config.toml
norm_eps = 1e-05
attn_scale = 0.125
tie_embeddings = false
init_std_o = 0.00327
beta2 = 0.98
grad_clip = 2.0
warmup_steps = 280
decay_fraction = 0.907
steps = 13753
MLP neurons of a small language model. Each row is named by its layer, matrix (up: input weights; down: output weights) and neuron, and shows model dimensions 192-287. Each number is 500 + 50 x the weight over its row's rms, rounded and kept within 0 to 999. Numbers have three digits each.
Before each neuron's rows, "fires after" lists the tokens most often just before its 100 highest values on Wikipedia text that the model never trained on. A number after a token or word is its count.

fires after: " |" 37, "–" 8, " the" 7, "″N" 7, "1" 6, "9" 5
L3.up93:554493436523580488524458548552571501475449475461458539575498486569398511456554526483500504506504462580506500489581518629486499527455498557525410425504504551431451646459343518630613498413438532464468482527497547486461456589506526470463450529509492456449517449504516514538539474459573556487
L3.down93:614564558446437398521508448570485542548469526502564467527548459448526439490503543492461461521513503523588582520552568404481541490539498573510465555403451429454489482463519467481490391577411438529488514552526534528465502548562470514490508512502512468496547503544511468427465520517505455476

fires after: "," 22, " when" 15, " as" 14, " where" 14, " a" 5
L2.up360:568534563465582501437505525518533451585453461518574615496480462522488437613450482506480534545488485538396436495580415592534462444494481410555494477533493459496589494484538433555445458495498489494463452475442514447412587499457453596420485588533457434419506473494514461440535563495504527468
L2.down360:460464518556458468474480555535511486459444535511481439576526548512498631516490491438501568443504447613525548506505510502492455520485489562511451560602554551498451546527558381516477530480507515502503500451474508397448533526466530479555465488487491591469523379396460436435557524460480407454

fires after: " the" 28, " a" 14, " The" 12, " was" 9, " as" 4
L2.up684:594500478425501529441504538497560410569518475524588435485505490431484504538523468532454477513500399548458480474576460509497530473525529499580533429462559477518525456451531447494530472468489454531520493570532508550465594478405492505470422516483402390439569429533523504437511486495531497472
L2.down684:473473461570380413543474495519437556472532479470466489530436482495457402466462461378559527491512539565532577493489469455525559489561411528443434561491460529485519563463473565487512487522469526535573528571475455476498547523539475541461443413470569523533450481460459507517551537437509543488

fires after: "0" 33, "5" 13, "6" 12, "3" 6, "8" 6, "1" 6
L2.up998:528451499500503510470386559510578443445519401510505468595548477408544483449428545470439580484510413470431393436485488481561516417500513466527427454498374459531574455549505517482629489548428498450488453429459460520525433526504412566494471542430519528380510483435498514547584566493526466408
L2.down998:483575414518477483543538450556510530512513493514543466570545604513399461517639421425521537576472469502503492490542442536530558463551510478484477483411439487518503455445410414466486470530480510533555477463523611466439511535556471445486483491512600568490496485481497466506528528518509510527

fires after: " " 31, "°" 9, " (" 8, "1" 4, "%" 4
L2.up914:511521563494515429483478494518412488487487513534481510519459537451563511497468592460559479492581537521492491405473555489565476555420487399557430521502476567594471517455559548477540449455476508535465496510468559428565476513573477479517498501489569529497532449549471411468480508496546504450
L2.down914:496543471545421497386557469512574515524531444433476454490544478433529550523463530499482503452501481537568489569489486389501564523440495535534530488585520494465449510474477429592510509495666574501537507496520507530525540480429526496446515483470615514545506477489555495449510488478525506579

fires after: " the" 24, " /" 16, "\n" 12, " " 7
L3.up458:536457491406444456482481503500513569524491406450504553566512538381536492542540546573442544452451506553425564448585481509444575508492568470552463453634527534524509542554446456479488553473475521541486480464462505525490539523518528508529618530563568472484507543412549432542538508507573507440
L3.down458:497567428362605535523508510503466579481542509491549523462534566444451472504468494571455503440420465561446472441494430377538477519580522493517520514454480518457503444519552559529446471516437531495497452419579555551458437580480533534536489519531580495568509497548546543428588445509371487465

fires after: "2" 33, "1" 28, "4" 14, " " 6, "9" 4
L3.up1776:538515543543485529458484544469515437517464475541484519576453410560550463537516422598448610475467532523419394557633501497526561462468547448524498500544487444468430422477534524465464453457532553434504472520428433475531483436470529490658475558468470552604529579544581422483478573546464502505
L3.down1776:499477446465510534444545487496518590474489533485485455453529539380476494535488556409494515547551537479528523461548501477488600501557534419524417450498558550543560475514541543573502542478614505478484628437472496454416492573454462476469496458482565410459463413538505429500578443497477470436

fires after: "2" 21, "1" 20, "4" 7, " a" 7
L3.up666:521555493557523516513486468520537491420470499561459507487406550428495513520423538600410547518519487545491460445518492449498483433578518465460528612542572448543479488517493538527522511468424586560558501482507339518528493475455536496564569581506488469519492509451499521481450519472485439521
L3.down666:566478528478466531445515467431480504492533549535471468538590484556504480496499484488498463455497477454540522518496482544565540556523495453591375397572494492467488534497578592507466442488610458559425523471491594493553562527506415457388478463474445545565522524525499479527550436534503484492

fires after: " L" 31, " S" 7, " MS" 7, " M" 5, "-" 4
L3.up1240:483528496511426440477493462567458503514456568508475475568477563391446549471535528482445527496422546518494494524628540451561506443477505462577429451493554452564427417532485517527441530494537465465540463440437476528388467590475467452577479495528538478490441513491518487496469497518532530514
L3.down1240:550482457470474489471433525407478524440484442418566504459546539539456437573465488521466491564513395525464520492462478520447382581523591479557589498548532512476483465581554429457495559546480584547522547538551457475471436490500471496501356481517376443460543464539495630522584502497507572579

fires after: " M" 17, " R" 9, " L" 7, " P" 7, "-" 6, " was" 6
L2.up378:447462537477477462513487508531548426530505410473510453544443512554463460511519524530459455435512604452474450477548519495561453443458477461539463450561539491611461483520568548516529478599584503549528434433428516519473426489483490456629492549527451531609456548461548424524457639612509563427
L2.down378:511551464464431394526556450429498477513494632418499488507527538468506514496528525510617587531458522544465574466511501517437510556571510519426543480459498470440538488575391424518360501433398464582542541437601445515456456481521457560429478422513530556525536454555543409470557520379562431518

fires after: " " 44, " of" 9, "8" 7
L2.up57:502438588513593488556464568614508458553578457551526531534477447528467642461569451548536470491482527504483534405564494464551501478509482458605472459545420505523594470505548547481534478568535470506570472398433542518481486552547577478490544501510400562526362557527538503546557614458505542459
L2.down57:453493515570495521541463474478470474532466548492521493518529399522491600430442501472502425478444468473474468540467524544528509521524560547426483564498460521538519469540507409478523480433415532444515491458523473440498562477538417558599517473471552472543419518487483454502516427372530507541

fires after: " |" 57, "0" 5, "|" 4
L3.up388:517447451402394453534499661522539615426499433434440444489543421523515508529574550497498521451485422585527411445617465496403463479467468492595412456570458517509475549443441519567602494491461532448501473487496375549501428488557430522553526535498519544419418439518481513562490476526571441487
L3.down388:512414452439461521488474493502535464496579613520565514430503581564513512595569568524476537576529390407530513558432474525455473509503512524583565485573594608461477510593488421539435481458530513464575451553553535470508504531440516430486445547431395522488513431528463586513481477557447482450

fires after: " " 50, "1" 18, " (" 7, "–" 4
L3.up137:509493599542400460535434490556449527546471522455552650573502479425503540546591523547384456423482553451473476493485569561605444485537533463573487559530496543553534495450485494489484420535489535439544452534498534478567592489423493493498428510503467374451463512549489505527515527515478538486
L3.down137:513435528506472467433565550438480411507413457542462469424542456577463444556543491490537505513403455588400481646370423548515492387505479524419530550498531562502456449535556523547519527550479536569534453585535508477411532577540566503483525497521560531511511483492477464458485534562510507537

fires after: " " 25, " /" 18, " m" 10, " |" 7, " L" 5, " Apps" 5
L2.up1627:473484461459534478500539546587532464615416423475471494507492499532520460580535427531523451536542519570460430473532528539570537427393504464529441408529431460563491516501505560577596538477442557472507432480456570452525510495468443487534508507567552533537467424463422510448455565496612533448
L2.down1627:593564566511544460559430529540494467467391500600465490452576486539499499463502557494456485513584535556470423487539518564524536586487635533502453545473461495419484421473443504544457456480433455620538500460476567507529531502478536521456409515553433491561427493570504452552446528495476436473

fires after: " " 39, " |" 35
L3.up995:563525424522365481492506473537460489530474489549516414501445491475530597592458492533506478426498404507449365520484495531423508446590522434543428449472427568538492558501475494492520519433397530499455478501461447544467536437488487498496397595451479506376422529467521452454496450514541538572
L3.down995:519525511404504521490547456525390456489520513539458490558537562455472540564521411421510511474497511482514415534522499533459467463506547515617420476473585547552470320567562512450471535455501473563446438493563533520471552487426487497487481514557566508363510529548464430439523464657497534582

fires after: " " 36, "," 29, " E" 5, ".," 4
L2.up412:584419438474490492474518475572626395534566461542483509503513555497495500624638486534582519561583560473408553499424457496530450481509346523557514432526525451599523458437504478490516533480631415457482447554499582405531590511375564545482527548512409522439482470563502519566477498470502552399
L2.down412:439515516494540486439479482435544602527530467511460571517409542476483459422464390379495507469447509408553471484643404543487606419482499497419469507518411438512467523524558449512545397531473550515494480528552540468578498425629430422466460459451574545478522532389500442507480507476547512538

fires after: " |" 76, "|" 6, ":" 5, "\n" 4
L2.up1363:549474522447485512435490455584506464575503422606567504488413499570514494545428527536412462576506431484562393526472493489460579391538419564550619533442451475474473500607528492491557569526519481450613404490472356477493485535481439507474462585459467481540516494394495492480434534472502499481
L2.down1363:485520542456469448507585567540454517565523545626582433592468550572565528518426527589488443566491417457492514454509535461397519493522419493493586516477526497450542454509571580436502449555489553436501475529482436495434458494509466501404535533483562446482486547411549466497481594556484553522

fires after: " " 57, "0" 29, "–" 7
L2.up1216:538513522474490464468503517525507463475539477566487474510439586428498530416522404503501525488628504551531412492502507580551531500537533526577416486629426558438466502584462468520573578518487519482591433433496460444478452564448484502467486532567548517462371527452501485448589524479503516505
L2.down1216:519553491505423557476539496492530414599510522542491353477582456440488495531391429546523514487411473530530507519450498473425489516568537568434521590473480511507476453530453500505478473567490492521551359461499505482487484517479447478560455527503526487434498518480565499465402420494463526447

fires after: "|" 72, " /" 7, " " 5, " |" 4
L3.up1049:573501457420562491408495489506486432513496422506461494526526589548574566468536460505420533490544515581316494503463523503497504506526538521492452436496451498502498527540525518497444474419517433446518462422584565514486555487517552577494509531373519505396549505565481525564520510462537487452
L3.down1049:486460539535484591488457534557535545440462467430505539495514446468531468508513538574461452472621513419470469509507404585486412490554537509593493552506573481430504477465453460469537548577516479494550422422498531555514472440476525470473495458466547507561592581520520502505455382493525471514

fires after: " " 43, "1" 30, "2" 9, " the" 9
L2.up742:507533533453507440456457399527500533541513547573413434546493422503632523410539509532490526574508479570455447398529535559495498456477533502494545537517494527470495450529534519520530476522419513492484422483524455517423593509446493579390580548538485530553492499545430381387529519565555503475
L2.down742:518468516525607485451536473511529582503487510517397490601499401463410558380521538497555491572456504523391440369488578480403474494534450568396500412493577520446486419487450531459526486441491453465505349437574443507525581417492495519432492540535471559572505486514523392512529560555482376444

fires after: "0" 27, "9" 17, "1" 16, " " 16, "2" 14
L2.up416:599477467525416476527523489500570382558548511576441544545424492495508575515483518483529520497577481527605475465432503486543523498468550501559540489483487564439527559531434420476529512457569495461623435459533515527494614450491543526454457584498404500527451501537510535511586548466585517539
L2.down416:561540559531445471423578485430467522586472516398529540581529588466509558465421567535573542502425518549495538439445535464537436470480556453444583562594534397466504493489597515431516524510441488449452588506495583422552430535460532532555587487519518433440488479465500529472525522650432491420

fires after: " on" 20, ":" 15, " made" 4, "|---|---|\n" 4, " office" 4, " |\n" 4
L3.up1300:486500525476543498492433534562475576448533459538416544545506546452493525425539558418513550468508517587538569430519557558459572502424525504523475498578422532432555586475544581490478524561464479418425468455473502457592453438540526501510498489537605559430506504429437497533473479420513525455
L3.down1300:544519390522470543488549465492531485442563585570440451501465595504562462520504507481413555473472453575524546509388487565469489469474416574515464452520516514567459479552465446484544503478586423418533451508482499414498525468498459479510495489515541519521449416422565507454451542519535456487

fires after: " on" 32, " |" 17, " On" 16, " at" 5, " " 4
L2.up44:435469531520605486488494485466539442542508512562601560525516521429520431480499608532449500494457339486519515613473509506567512504481478480520511469534561428485529566512566531511538626493537561489554514447446503486469510518541426540553512458502481505331582613538425494525527479558483480467
L2.down44:589452556496469568494483476550501557535473477445424508569545488512522567462517478418465507526471667529434471414479488508477497433444500479396440520460554584499493437395504453605441421508549476554452436524545483503459561523544556435529485484436497551579401451533606483516521546458541504560

fires after: "0" 23, " Released" 12, "3" 10, "2" 9, "5" 7, "4" 5
L2.up796:523400465528498517529484489483513514485546370555515509451497388466521548467538416542528460385539382574493475479455463563464530396554534515485486444476428519458532604545418507515596539542416406507570465421548436479595495489497482521505522572401422463457486609451472482580570625503589497528
L2.down796:457500481549534573536527509571600603472473455414527455525572605561469562473526524566589526449528487613490494514484472520473505557549539551508588496407576410452527453445537450558526477416675521470553518501577529463410408512408448433565473534440586365456427460526498554524551508474474591513

fires after: "0" 33, "3" 14, " Apps" 6, " population" 4, " P" 4
L2.up906:506506466444454461439443442524548519502500449450534521471481483447538493615479477483576434381502517619494491461498395550472448395469545502443529521487498532468484460563505444519516540528442456509496456461562419557479417533402511621490503543492452493470449532512528442459499596544572446519
L2.down906:513461603439546482558466547477505471416462508517547557501559436601509528459440567533520502521644559571442499522480461466579497588514580617458615447443485474540455434512451518433413586507453471536516503490541564463474466493532449613491429567555475558432454500587532556537596525475511499523

fires after: "0" 38, "6" 13, "1" 8, "8" 8, "2" 5, " a" 4
L2.up589:588556619497520494482454559525531447492546487443480473510423476500458489514518635598489511601619476574551488356583498452494456468508436469504476528491551454467498580537475540482530481617473616536470517491485511460453446489553451549533466548525489547433560438428396501461467521504508496509
L2.down589:453543376501384431416513469535432526487479514666494500477463458503489543475534387503514438425559560494474478576640476533506557602582645530515439522541507479451461524507477533402453413587511397430409494463540466525498486525564465573432488342469526542503455598490553392497441472477538495466

fires after: "°" 28, ":" 10, "9" 10, "8" 7, "," 7, "As" 4
L2.up784:475493486563478467548544458509507490521582533470493457505483617565464663569541582476518482446440459502442546527410522451519553498429433498469423504457408405555528539624483513454499497389595435519552438559405502486573484477573594589509478506472464558517472512437468521542605511459537505479
L2.down784:493560630465500577470571466514435444469515476475608462522539450435541421474517418508477467553525551499383445481511483518438492574497533511519560516507513561474537466489506478549438487499442503432457424514511473493443490485428542454429454513546522471526508548532482509496502471602480450561

fires after: "–" 54, "-" 16, "1" 7, " " 5
L2.up1821:429566478534514493487496516495508493591560504562539495542494530576552474491552530486466463380518605515529519495587538461524576378503528494484509437573482601552415474599508564526486553507482518513487454433536538529464586574398474473389520632545515564563454557579447451434491493469605489454
L2.down1821:530444521487536420472552566530513384548527483482416585524460436427430510537429500433548511558456486511456600487449492586478511491540439469569447523505520456573444548544486532494570579489498504501465569494474474483622508502514511567570535488505494448486568455468544465565528574431424430397

fires after: " " 72, "–" 7, ".m" 6
L2.up1210:467519554509514518442464487513558501529631527594532481489505473454506566459487498475484498467484543506437463455471474488467547399523573544486514547578530503501472424547473450531508558519553445494522526486514465433442551540485547452487504511495443489555443580549493449471573594538547468448
L2.down1210:496515426515552474539454571539481443505416495399471552532545443512453424436447429502608485410490457542430446525447516542482525490535481486449505565454507563599531470488463524457537483489517518426506451514512504481557509511476435552501485523496510548491441524482503519549511436520390505487

fires after: "6" 16, "2" 15, "7" 12, "4" 11, "5" 11, "1" 8
L2.up697:488476418439505552552415486517476627489547558573431458445447501447642492452415500555511495496526455529479452446419451467453500434472484469585556510491518535507582466549479566489553436460539501454537470443531461532478544570471529508453630516458407509481583443485550460488433525623578501463
L2.down697:547469511443471663506513528466547534507498424532563480464457397544442544459644434426506555430530501505474550416530428450502454446501503534507450444538469475511430496400537563536457469504591502495513478468475562479545462527551482435475526517430505451555404492551408492571546431496478484456

fires after: "0" 25, "-" 21, "|" 8, " |" 8, "," 7, " was" 7
L3.up1184:543519440505529454475456557579528510509502419575485513512455602427463498545536509436562458557545486491516417468534430512456501491532598502511533470539427536440486569578486437431509467491493621541512445468558415416573459558442523519387443551543517516499485521424548482490516640510464506479
L3.down1184:579476456482446486448555569491558490542505655526491414561572575454475544492419443520455547446445443570458474465472506446542484567481463496556514495549497540460471505490529467488505455490444482525502468447580523463503474499511424482487504525522399456480459573486571568499512415597488554477

fires after: " |" 47, "|" 22, " |\n" 6
L3.up1033:612509418465401503503493483424522574437537467562469558560499555497439471440541525446516504523503435536502492440476461513546435426471587480556483414490449523471502573452497526555550519466419513498517503532538475475473599493478425461535556535515549511495438395438506475466448544509585571527
L3.down1033:644492496485444475532554547487524517506452535523576560441456540480495563555443467403465495544512522434491448487526475449439446493530531499516466553507508485589460585404555417461523371429402471439467505529565515570501525505505506414577475587524642495478441519567562492484434409566415456539

fires after: " " 33, "," 20, "1" 16, " in" 5
L2.up1777:565507466555448530540437476541468552614500465499504488451421573501536476586536550511505480452570498479523456432512487565541478474429520408558529506515554551545507466494579416478517470537523587534489440445453541424546547481422441477580560572526514565571460592571612468439617514583483483516
L2.down1777:493502508530422530524552429457374417532509475507555401593532467537542459548497444463438476595474533602487513594480499507485533571483503550494522462507494480514473454508490538594633491503450500453569438411439518503507589488530422473483416489549441466428458505498479546536463538455457536409

fires after: "1" 34, " " 31, " (" 6, " |" 5, "4" 4, "2" 4
L3.up683:536515554497484536560461498516510513510531522386469496547440483429502490457613550525376470587466394479432570439444495445582509483451552422451506520512538415575546518524546512536602548404512543466498416460461514491528495412463455543616423591436561446487527535423502506626494514490514458506
L3.down683:556461461446452445447526524578507397580568498536474495541591497481499498544488477508566473553482400493451475625535435509470459468529549513443396533585533483419456521546517528540568428460528549504572544562535503511456506536515524446421532462528503458590441448521489558508512481591550493518

fires after: "," 23, "." 17, " " 9, " (" 6, ";" 6, " As" 5
L3.up14:493384486447576504516479641582617534478508443551434575503468533521532504557608443469465538544462538491446571501510420448603521414471406401451554440525486552564542494552454506553534435601524455547569430490462548470521599457429560519499503593508497507489455479458429529561526458454539530512
L3.down14:547496573462513537427590364426469495466466499527493525498459390478447484536571506524427481523575343550537403583594469497534499573506567456535506503490538514465456523555511526548522543369546458453534546515549432483557543476499486468533559401495498539520541593440520493526527447611492561521

fires after: " " 26, "°N" 20, "|" 19, " in" 5, " on" 4
L2.up204:467623531405515493458452464456560530586413446545563570535442488454548538554489597457480500445460377492554533528562516556557568535421473450583476602537477473445462520541570544546426536506557626469550465497360469518450465510502448450547526518535489484570487510482475454435483478511522526481
L2.down204:474542533505474437469414512486407456592544480648554466515520502433508568475510449502509490535526462510439452539511516508484552599492581440586472487527502470472491498503517561531461529493503561482527419435471397548494499529407465470530548499445575525535559537499476491513439575500564477514

fires after: "1" 57, " " 25
L3.up342:514369472463447485552482558471529447498546577590434536517515511385525513535484495528481478449508507528534501484393479510586544464447542525566525538489505528487562501554502589503622525525519487505568467519460545478543580511428486535503526521530470444414547488562481477532612537490522520442
L3.down342:521573501510382505517456644473490417539516546440611470443511468470486481506455516515513575570510501578583492566416458535515472430538457552444456494502531505499421461502506472543520481497522523532485530547518580526474482537520485516493478517496468522431486459472590463562490454546480594599

fires after: " " 30, " one" 18, "1" 9, " |" 8, "9" 8, " is" 5
L2.up787:523453570417489460428457515500598584528491488540558475558484458588452575463548507495523483491455570528421449387529511600524498507505490465491492501534557515424470510487544451582526439475566564501475423351512478567409592535511567488485488492557418470560409474485537429526531559557542494560
L2.down787:511521432521576453415485510552520516563413496513585521570523452481449473557452456530605483530464473509492570542547482431475533459575511599454523465438364479503495452509500510466513518396449475542487498420559527563544482441582547501452487394589576451434430553496530544558485438547505457425

fires after: "1" 48, "0" 11, "8" 11, "6" 9, "2" 9, "9" 5
L3.up1167:592434515507505468460497528513501569494532435484405528491481470579519636567513602465557475590543411580438465410482432480433461538568479587521527460597536407493615526550450543480437456540473493486475443529417397484546435457546518544476443500549527493547458406415504468521504592455475470371
L3.down1167:524488506468477480432595438575460575489522452553545507459467445527462552548474418571508490480588419552537516456524485477509461505519547483460513407502468479489568542526563424520517507462455574566462560566424539521450491604430613486479433436621465529515448555525519524458571446521497465538

fires after: " " 49, "\n" 11, " (" 10, "9" 6, "==" 5
L3.up1492:496475470494466510503468496549534504498443478432459489568455555385500530540546521538470479505531515499349524433545512461467584483543523494496458613482375537479455441551477574493546485439502572498499473494477423484504435468512458554577523495517511580457525594481465506573468515419537469547
L3.down1492:440449464531556489614488412475577545564492613405506540449501512499496547533518529553554535466525509517552432497466568398501557506508465493479533540413566526597380430502547528389476508563494474503522488457467492490564462553553586469501515546601514463500545596420529609497494471521457462566

fires after: ":" 55, "°" 32
L2.up613:508502526490499450525464507615536421522629522568464550537429582519525591548574575509509471561502430523598537449435536578551501502487491509553472514497432471451459532495514499511571475446637449460564421464418555473533417494478603536462468475440536540511462445461472519487570435468553496540
L2.down613:511500545427500494490458473442533509476541442544511446538381440520483485449517486577483595595501502363499526440464528580584444511486517468558544477470387509478489475491608511518503405541435427426504464528429447469507507520502603540458438407452580474461544520462494464502551426540465446424

fires after: "." 19, "-" 16, "|" 9, " " 9, " was" 8
L3.up474:625468403569525478558460537551494575536515502442523505448406568472522570511465525566467439490573392518494430428545425484501554524482434544603526458474438461483479509627566508531539478599527560489470475442541488471406444505422514466460472553598445532504510540506453506451492557453502540571
L3.down474:450465514470503509586595599547493458454501493580561418475450534505510483490455497544505523495442534501473561445577456403441605469428489505642557498543493584491463483547527489494511523564563516447462498573470586498532475433503492510513483535434527539572566458523540580419502524503417624526

fires after: "3" 24, "4" 23, "2" 19, "5" 10, "0" 6
L2.up1065:470402565494476467453521449504562433508550444533511550513484588405464591490531504519454512452539454531557448463455437499480502477514553498518466454413482421401505510527453597526536422494459574480540446419514470510459510482528444544543505464469538519391479532421518470543585558499508536459
L2.down1065:543510478541467490466504517531542577534509437480528530561576548478482529514593446544498538492459474518462557503499535536417450492577604497514546492462555461393510524416431429507478523441543490410540438456563566510517481521425570469447453476482519492454405480541499525539534484503506557447

fires after: "1" 37, " " 25, "9" 10, "–" 9, "0" 5, "-" 4
L3.up991:511444572569425495548520482485460484480486587489416439604561520427439576455515483614477475487425463531378507508485541413560575417460550412547441511560497426518502559521498506554534394465466453464488430499506485525509586455521543474576447505481372460452528497521493483497532556529485489560
L3.down991:531479548448339400522490507543445389495482437517539434455507454565520445525513408484535483468598508550468517511447466573542427507478517538545490599554515513497534592470564511596525507475548561518484529586402453564473551543475467462505527448515436437558545469513441547519503443534511548506

fires after: " " 38, " (" 12, "1" 7, "\n" 5, ";\n" 5, "°" 5
L2.up1193:535530525527509428490517489535494495527461521578444575555467438502526504514431561444492560492550430528417468502499512487578461542420509520626432460580440477461487517530570497531523483544456503463443505358507521437462468426508474550519553534480525570464501563545489416400481535521581503430
L2.down1193:505492524467299463502575445418472450509534506480542455512441422466468467525544504551456423544531511492595567569523455468415457533489471530505473472490566478516490524502514567577532586553573438429484495553553536492555622549489467468398436412491508445519580491396454457579555427465500496446

fires after: " " 54, " L" 7, " ." 6, " was" 4
L3.up434:506441369420502497535499542475475506566424458529467520504470494571497486573555408614533494477530510509427413436567434525525444498460564387543483348568530430457494475513582458554473453575480484541456448437560557481435521498471512466405528465533443576443485472474414474535547598478530612468
L3.down434:581393470518518504581483513544441599451496483488488435527484432502440490555434455416478503503515556568443476559491466523473412380534438548546501549564460526472528458560423402454464499484529487532475527438498513469412596534456458508532444582465489454521424541598558533472509486527550456424

fires after: "," 22, " U" 20, "0" 15, "9" 7, " the" 5, " E" 5
L3.up1472:515525473462542509426478448572558513603554437465527513540461559489538573510545499461534557479446561514528470425480466511462455471517403448481487544388470416481408465479565432559405494524525423460471434510496549400547568491450468537524579489416435543563394567551465527520505482448545582403
L3.down1472:525545505557421511534563470593475531509429434521477491568499516492557475455361524428538394465488439515487482504517530438477427579505464506558493553438477419536550577412522535492493495544520523475435497447511526478527568480534524471470459474471579507432521489443521447540509429464501476570

fires after: " " 65, " was" 4
L2.up1026:509476506418516501517463541527507552504454425528505530498464415470516430549571474589508504470484535579441487486466471472483474468463579482575546404617418460522459503486540549549557547546502499466476422465533554465559482497426514557514523515587484529498423416523502470524549584422614530472
L2.down1026:510475449430555518478440531506534505553387432623458484545559548559532457517444470517515510494501467601465451472527475590510465491474572428547525427556495546458456444530549414459437387571501490470459527479577618429513539470402561595489457433564408507471465489560531555519574508463504472448

fires after: " |" 26, " " 26, " /" 8, "0" 5, "===" 5, ";" 4
L3.up1485:513510442465538481489463502512455490505465598577500462603542455454536438570567454494515523507444419443435484396501500592565512504518587424490497419610424614458630482497485534532459551539520526484518404523592517447508510596514478548481523611535538515461451477518497460483476502587596491483
L3.down1485:524494406580492433514498442430403546496473413520480516452530531451524513573462419486472528364455505512484533551570563539418551515542555430444547467496560509506434559443506506491513465471485510491555479456443488452481471427532438532512442570440579491469530524457601424527369470512501505546

fires after: "1" 45, " " 24, "°" 5, "0" 5, " (" 4
L3.up1754:542513469520550575575436546491432439594559491536397607566493553448509575482462528542496485549474452519417517467438554465541457500438543412524456443467485427534463472585555481469501481442470461432496423445477536525470525486453461522574493523482453523431508620478440489498532517514507508459
L3.down1754:538534588493495414534522485506475512514488498417512529477541362552399488546529448410558498471464534546524425560432419544544456444482499517483385582464512485479508523500555537520504456500499425496442544529495450527458602588561480523496528495508500548509475531470474440436471408446486507490

fires after: "2" 17, "4" 17, "7" 13, "," 13, "1" 11, "6" 9
L3.up1829:512518566519529476527419532575559574566573484381529537536491441501486524556506503557512583470452484528495443467582523413596477422555438504470447488545463470564533361485552496463541533442464598536555476507497384567521410484443478584446587524439438533549512473526454505468534609540540502512
L3.down1829:457567494450510632516522469498496429454516497512421506540473541505481474461454538473422541581449542433566571584620502498516494590487473530402440508483498562511474574437494585549483439517499425514498491439464595546440491488580500493498597537442520541490510527504539538515483489481516482467

fires after: "1" 17, "4" 16, "2" 15, "3" 12, "6" 7, "." 7
L3.up793:534468416460484522513439510457498539582485444483506448525388555542452606463501478456446494507498421505471456485471539474476585508539431545567557546511548481574540587540545520449540564495538502418458470454494509514523506521487499468497464490520392432521537492472555441499506499489470486497
L3.down793:500496433448499396557519501432499548462481453486545460413561546576522451530405502561617504574542599441484445473533464462534480559476510484372450446491385557513532509531470519427510502507432497510539537604486357538417506442563482507389519444463491450541450588444450505510493559445540476475

fires after: "," 26, " and" 19, " " 17, "–" 11, "." 6, "-" 4
L3.up41:548569497534543497499482543549485514604465504536518514493453513515509444532511524452471504558517448530452457470546460559535529455482540394598464446498448493504523505569591587459541477503499560515482469503439559468500545544446493507451490489465479494482428542522433487476495545535562406459
L3.down41:598488528394429569495592550465508483550430395496491511447470549534507486490397453541513649528437459631459538564518416431514478465486529424560530512475485469475454533482602485449410487577434467523512527444530517448531531405500529536451419523578446511539516521439521486549518532501511517443

fires after: "2" 66, "3" 12, "1" 8
L3.up89:473465594458531514432400485536562511467454472531434474584462523506465600542501540566479581571476513548494493496519553425558545500551451452456468628507522412465444516561495608492504545594493512452520512423476394457551407451494440470516528489494511498478517552488426501487435606439493549477
L3.down89:451553491555637484522555558552447567490514575567511520545454427512516461535493544417443470463520613480505455593572541516505560610477414440562502522506445544452541450443539530436474474475506527520502556525433522505473462483550484466504606537440457404523500541472431535428465522525480395491

fires after: "–" 29, "1" 21, "2" 7, " to" 7, " known" 4
L3.up1328:482445516499496564536450460566522480519513457443480601562401506506522510470528536506399451559480535527463515451478486471497607475569494546515530574533572408427567542490574554511551428534464441440486498535521469447471584513549490534466529488470461475464493484517519483537518525444475484519
L3.down1328:509566565545458548527450407510414591447494431563503571506420431557429441572525606525504470541465538518486488561527499468594486522427577518464500514487488587525551588543440513479558546559499551577521558499525553563459536461460575409409521441584466495476442473492487524526485532479437534506

fires after: " " 41, " and" 19, " /" 11, " |" 5
L3.up1187:489515508436527497523444483598571506486462425569478504472514542514533483533557523529455501501487497587456492549563460502555548384380505446500481484564546515456496495530466477461459444464440672516478473406520500545466521482420540448595602567578556515471549607556422543481492513570587479563
L3.down1187:453474524484594696463538543469462471448601535428516523478469496583490414512508524578478451495556488523503495482545505464482447618516460514482584523545492533621543540538403491450533556402380483394454516463588516528561483431513527473516492569512561492446467475485534535577482443441463542567

fires after: "2" 48, "3" 15, "1" 6
L3.up1305:430414428392594525493442496558566428550498507495420610583512434499489561439490514496472576524411430466447503531552548436500536502533453435536473563547527497561476425543593562522540487504480463442576449413455495447460485506432516501490594532353551543539557453515428493513482524490522493483
L3.down1305:483496466548470583507526490447435399397544494502468498460417458471529546525500511539480406479515472505520547515509476540509443512441501564525541471450417488449550500542473475488494539425517627586476503541549456511573516544515518418575487431558488477507508463493478564474561510544375431512